Weights of a small transformer language model.
Size: 8 layers, width 768, 12 heads of 64, vocabulary 50257, 91.4M parameters.
Training: a variant of Muon for these matrices, 4239 steps.
MLP neurons of a small language model. Each row is named by its layer, matrix (up: input weights) and neuron, and shows model dimensions 608-703. Each number is 50 + 10 x the weight over its row's rms, rounded and kept within 0 to 99.
After each neuron's rows, "fires in" lists the words (lower case) most often at its 100 highest values on Wikipedia text that the model never trained on. A number after a token or word is its count.

L3.up2373:54 43 40 58 50 47 50 46 23 50 51 47 41 55 33 52 43 58 29 54 37 44 50 56 43 47 48 53 59 65 46 56 48 55 52 60 50 54 33 47 59 46 45 61 57 42 48 72 55 45 56 26 66 39 48 58 47 42 28 37 42 53 54 40 67 52 58 53 64 51 63 55 57 57 53 58 46 44 61 56 50 48 48 42 45 46 43 40 56 36 48 53 27 53 46 34
fires in: "of" 22, "by" 12, "time" 9, "number" 6, "least" 6

L3.up2201:69 58 56 45 42 48 51 50 30 55 49 62 74 49 54 40 61 46 56 26 67 38 50 38 51 47 52 56 43 50 41 53 61 34 53 63 52 38 44 49 63 59 53 41 48 43 52 36 56 34 52 50 59 51 53 54 69 28 63 34 35 50 65 49 40 55 51 66 62 48 44 47 50 33 42 40 48 45 54 67 36 38 49 51 42 57 50 38 51 41 60 52 40 52 57 34
fires in: "the" 36, "a" 20, "is" 5, "an" 4, "some" 4

L3.up449:46 43 46 48 40 39 47 48 75 48 44 43 49 56 48 60 24 45 44 45 39 66 55 57 49 74 40 47 44 31 48 49 57 57 60 55 59 37 58 45 64 45 36 34 55 42 51 45 48 41 54 74 32 66 62 44 56 60 46 45 53 48 54 51 49 49 42 62 44 50 57 31 52 39 50 57 42 45 61 32 65 61 58 65 52 42 29 55 47 42 39 74 53 45 40 30
fires in: "to" 37, "of" 26, "do" 7

L3.up489:46 45 47 58 55 46 58 49 54 37 38 56 54 31 61 67 37 58 60 52 38 37 34 49 48 37 58 57 56 50 36 45 39 50 62 37 49 36 54 50 62 70 49 58 52 42 43 40 45 47 68 41 46 51 33 54 68 63 43 63 45 38 46 66 51 47 73 55 53 59 69 46 43 61 50 45 55 50 42 39 57 33 63 39 68 45 32 62 57 57 43 27 33 56 65 49
fires in: "part" 42, "be" 13, "form" 11, "head" 6

L3.up2527:39 60 45 40 47 42 49 62 48 50 37 45 42 48 40 44 73 54 48 52 31 69 49 31 72 33 52 31 50 46 44 45 47 47 52 48 53 32 53 60 56 52 53 46 42 49 57 73 59 54 52 57 71 38 65 58 45 36 65 23 51 60 40 51 25 46 55 36 56 47 64 56 47 51 51 51 52 67 46 53 42 44 52 53 51 66 50 43 67 46 52 49 40 52 46 49
fires in: "can" 28, "who" 9, "may" 7, "t" 6, "not" 4, "will" 4

L3.up1164:54 52 46 38 72 53 49 55 53 46 47 66 60 51 37 40 55 49 45 36 45 55 56 55 43 62 50 40 48 49 47 49 56 58 65 44 54 76 42 51 59 51 47 55 72 36 48 61 52 52 59 42 54 49 39 68 55 46 37 49 38 38 35 60 51 55 49 70 39 74 48 43 45 40 41 48 49 64 50 45 58 46 63 41 43 54 49 50 52 51 42 29 39 52 56 62
fires in: "with" 35, "a" 21, "to" 12, "at" 9, "and" 4

L3.up16:60 48 52 56 48 48 41 48 58 65 52 67 53 37 44 62 36 40 50 46 54 40 58 59 41 52 57 59 48 41 55 48 50 62 37 44 52 60 43 68 42 46 51 46 51 39 49 60 60 65 56 39 38 56 33 47 56 48 50 34 73 50 47 23 61 67 49 65 43 37 40 69 40 48 57 52 59 60 54 46 34 48 22 66 54 39 57 53 45 55 50 58 33 70 53 60
fires in: "the" 65, "an" 11, "only" 4, "original" 4

L3.up610:31 66 32 52 53 49 49 49 56 73 41 45 46 59 50 44 24 68 59 60 41 58 46 37 52 54 45 57 69 54 40 54 40 46 57 42 42 46 51 43 66 59 34 46 73 52 40 43 34 52 40 63 70 41 54 55 48 52 41 53 35 55 54 47 44 46 65 45 40 51 50 56 39 36 40 36 59 52 37 41 61 36 54 64 35 58 53 42 42 48 45 63 36 52 58 61
fires in: "to" 77, "not" 14, "t" 6

L3.up1605:57 46 46 36 58 49 42 41 53 50 42 36 60 50 32 46 59 38 43 55 43 54 56 57 56 49 46 63 52 37 62 54 49 49 36 42 54 27 60 60 63 39 43 57 69 51 58 59 44 47 69 40 53 39 37 44 40 58 48 52 58 49 50 53 42 58 59 46 67 40 53 49 45 44 46 51 33 57 64 42 29 51 50 59 45 43 75 48 70 51 62 57 53 59 40 40
fires in: "has" 33, "have" 33, "had" 14, "having" 8, "by" 6, "of" 4

L3.up859:59 46 47 43 43 63 40 53 48 69 69 49 49 59 58 55 46 57 58 55 37 32 38 63 34 33 58 49 49 44 40 43 54 52 50 55 34 73 48 57 43 40 53 45 30 55 42 66 68 57 50 38 40 56 39 49 41 50 57 52 70 40 31 38 56 37 60 50 47 56 47 47 60 47 54 52 52 48 42 45 64 53 40 36 47 54 58 51 48 46 58 46 54 57 39 48
fires in: "is" 17, "to" 16, "was" 12, "are" 7, "than" 7

L3.up108:51 47 56 43 66 51 58 41 41 65 66 65 56 37 42 52 41 41 34 65 43 50 40 52 45 57 57 40 57 72 53 64 63 53 52 64 58 40 56 58 58 54 45 54 49 59 48 47 49 42 44 52 53 51 38 58 42 52 48 38 47 49 57 51 39 43 53 53 42 38 60 61 51 45 63 49 46 58 60 56 54 43 40 61 51 49 53 60 44 53 40 50 57 44 40 37
fires in: "with" 18, "by" 10, "in" 8, "season" 5, "after" 5, "to" 5

L3.up2616:48 48 49 48 48 52 46 45 50 47 45 60 57 56 41 57 54 56 47 60 35 51 50 34 58 74 54 41 50 54 66 31 49 64 42 56 44 58 48 45 40 38 40 62 43 41 53 61 44 32 58 42 42 42 58 59 36 58 42 56 56 46 54 60 47 57 52 47 34 53 59 66 48 57 58 37 50 43 54 53 57 63 54 43 44 57 60 30 65 52 56 55 55 44 57 36
fires in: "of" 58, "in" 20, "by" 8, "on" 5

L3.up392:57 50 54 33 45 43 47 61 39 54 35 51 66 62 40 47 33 57 56 55 30 45 51 47 55 44 50 48 54 48 35 56 54 53 49 48 38 43 57 72 44 53 55 62 57 50 48 65 57 58 68 38 43 37 42 48 58 52 49 31 51 55 57 41 57 55 62 42 37 40 52 60 59 50 48 58 41 60 59 63 56 47 72 20 44 39 36 40 60 39 45 49 60 51 46 64
fires in: "part" 21, "the" 19, "well" 10, "a" 6, "one" 5

L3.up2233:40 69 51 44 45 54 51 48 53 49 39 50 40 54 51 41 47 41 39 59 47 49 45 69 61 56 39 39 36 44 46 71 62 61 37 56 69 55 51 49 33 67 54 57 43 53 63 41 52 52 62 61 44 46 40 67 47 36 60 51 40 47 41 64 54 26 49 49 40 59 37 44 31 48 17 53 52 50 63 55 48 50 61 46 42 59 48 60 45 51 58 50 45 60 55 46
fires in: "by" 16, "that" 14, "where" 14, "make" 7, "to" 7

L3.up1999:46 41 51 43 40 57 31 56 50 54 56 30 54 57 36 53 43 49 48 51 48 59 44 53 58 60 41 68 49 65 72 50 68 32 54 49 59 52 63 46 49 38 55 66 40 33 67 53 65 53 44 50 31 37 51 28 49 37 32 60 59 56 66 47 62 50 52 40 38 34 59 68 38 62 53 55 33 53 46 44 50 23 28 58 50 55 56 43 32 54 57 62 45 36 48 53
fires in: "of" 25, "from" 17, "been" 7, "into" 7, "in" 7, "out" 5

L3.up684:54 56 54 60 39 55 64 55 48 65 20 55 52 54 37 44 41 64 77 66 41 67 64 57 57 47 40 65 33 32 72 57 63 41 73 46 50 50 53 60 45 45 44 48 36 56 63 31 34 48 48 53 47 50 45 65 43 56 43 28 45 20 43 49 69 48 41 40 51 48 43 54 61 43 45 61 44 61 41 40 47 76 58 50 48 59 38 48 68 56 53 57 43 57 47 46
fires in: "of" 46, "the" 7, "other" 6, "a" 5, "another" 5, "from" 4

L3.up222:46 73 39 55 63 58 51 33 32 56 34 52 54 46 61 54 69 56 55 52 47 53 53 44 34 45 52 60 42 43 59 50 58 48 54 45 50 60 37 46 59 38 69 39 53 57 52 49 43 40 61 43 49 68 42 58 43 45 51 42 49 53 42 41 47 48 46 64 49 44 51 57 42 64 37 48 49 54 67 44 52 45 47 37 52 45 37 42 56 54 52 52 49 49 54 41
fires in: "of" 65, "near" 8, "around" 4, "at" 4

L3.up1438:34 64 52 45 55 58 49 49 43 54 67 53 54 42 51 40 35 45 67 59 56 51 39 47 60 32 47 48 56 50 44 47 49 37 57 36 53 70 41 41 34 52 43 40 45 53 55 50 51 67 33 49 57 44 24 55 46 57 69 59 39 50 52 40 53 44 58 52 44 47 54 46 39 53 58 38 56 59 32 35 49 37 62 50 52 45 41 45 59 28 48 52 58 64 57 35
fires in: "also" 64, "of" 5, "with" 5

L3.up2304:59 60 31 62 58 56 43 60 52 50 74 42 48 48 69 59 27 50 51 41 43 56 51 32 29 43 48 45 41 57 52 65 48 45 63 39 46 51 31 53 51 48 56 48 51 65 41 49 53 57 42 44 54 67 60 46 52 45 40 50 46 57 65 36 55 53 44 59 49 46 48 65 37 63 47 56 49 38 52 81 53 41 39 45 59 51 52 51 43 48 40 60 52 50 32 50
fires in: "and" 54, "by" 7, "as" 6, "to" 4

L3.up1946:35 34 33 57 58 62 44 49 42 38 53 51 47 60 60 54 34 32 49 45 38 40 35 46 32 61 62 54 38 53 35 59 47 69 56 36 41 50 44 52 62 51 19 50 36 65 46 55 57 46 38 36 59 49 51 48 48 59 49 53 40 54 50 44 48 53 50 42 57 58 60 55 44 43 63 57 38 35 55 62 55 30 60 56 48 44 56 38 56 56 50 51 37 51 36 23
fires in: "were" 21, "be" 9, "been" 8, "part" 8, "as" 7, "are" 7

L3.up1715:35 53 53 61 58 33 34 28 54 45 61 56 37 67 33 50 44 48 48 34 45 53 43 61 50 78 40 55 52 42 44 49 47 44 27 42 59 47 65 50 49 56 28 55 62 43 58 52 41 63 53 55 71 41 42 61 43 52 54 68 48 52 53 50 67 51 47 46 47 43 41 41 54 48 36 44 51 43 57 46 67 54 62 65 47 48 40 59 46 48 48 56 44 60 55 53
fires in: "was" 14, "to" 12, "and" 11, "is" 5, "also" 4, "currently" 4

L3.up1397:35 46 54 33 58 55 40 50 63 62 43 18 44 49 78 42 48 38 66 58 38 41 41 40 47 48 37 36 45 25 63 27 70 53 48 64 48 42 49 55 60 49 50 49 36 39 56 61 39 35 46 73 56 50 44 71 40 49 44 45 39 37 42 30 41 45 53 37 49 42 40 59 45 46 57 55 51 46 51 75 58 57 61 55 65 58 42 66 74 44 40 42 44 61 36 50
fires in: "to" 41, "of" 11, "into" 5, "filed" 4, "post" 4, "by" 4

L3.up662:45 46 46 46 47 61 41 62 71 49 52 29 45 48 64 50 50 45 55 45 50 38 39 31 38 60 57 50 39 60 58 56 42 58 61 54 46 60 38 47 47 59 53 52 48 50 32 57 55 64 36 45 65 35 47 68 47 59 60 52 37 45 34 58 55 68 52 58 32 67 43 58 51 64 51 62 43 54 35 39 43 38 56 50 49 39 41 71 39 23 51 40 31 37 58 45
fires in: "and" 72, "time" 6, "or" 6

L3.up163:57 49 43 47 67 26 56 54 44 58 75 59 66 59 68 61 50 51 47 60 40 53 46 51 49 46 60 40 38 41 33 58 63 66 60 47 35 60 56 34 34 44 32 48 42 49 46 48 66 46 42 67 28 59 52 46 61 52 34 66 48 36 43 52 55 36 48 51 60 50 49 56 43 48 61 47 52 53 38 61 62 49 57 44 48 56 47 50 45 44 40 45 43 69 45 41
fires in: "the" 25, "as" 16, "to" 10, "a" 6, "was" 5

L3.up2130:38 37 51 48 55 64 60 57 59 52 37 39 63 40 55 61 57 52 46 32 36 39 45 53 42 62 46 40 62 53 39 54 59 47 27 61 53 47 47 46 63 64 44 45 41 57 55 45 49 50 56 58 34 35 49 47 63 45 44 50 36 25 49 50 50 46 40 52 31 55 58 45 56 59 34 59 36 51 54 57 52 32 47 74 43 45 37 55 37 63 48 42 45 50 40 39
fires in: "of" 21, "on" 17, "to" 16, "by" 7, "a" 6

L3.up1708:37 61 57 59 34 42 35 50 51 48 41 63 57 32 56 55 54 51 57 49 52 56 43 49 49 35 59 63 47 55 34 67 68 42 60 57 47 73 50 31 55 47 43 61 46 60 51 63 57 48 45 34 49 62 38 56 72 53 63 35 45 61 54 56 56 43 39 49 39 58 53 55 47 40 48 57 48 56 54 29 34 43 33 59 43 45 51 57 69 50 53 45 35 70 59 46
fires in: "of" 56, "from" 11, "the" 8

L3.up1966:48 47 30 76 51 66 64 39 47 48 41 52 39 62 44 40 47 60 45 57 57 27 53 41 41 44 40 47 53 50 59 56 34 46 63 60 43 45 48 53 54 54 29 45 63 52 52 37 50 49 62 56 49 74 44 41 54 47 56 38 50 54 51 49 51 44 53 57 49 60 47 58 39 49 43 54 34 44 51 41 62 54 61 42 65 21 41 60 62 50 49 58 50 38 46 61
fires in: "that" 78

L3.up933:58 47 55 56 51 44 44 34 52 56 49 50 46 48 43 65 52 58 64 54 26 44 30 50 63 65 37 38 53 45 50 57 52 50 64 31 41 59 58 42 55 55 42 28 45 52 61 53 41 45 41 57 46 60 43 45 37 55 34 44 51 41 47 46 59 33 54 57 57 48 37 35 50 40 43 38 50 53 47 52 50 35 38 46 56 51 42 36 38 63 39 49 42 60 47 35
fires in: "to" 29, "and" 12, "microbiologist" 8, "s" 4, "of" 4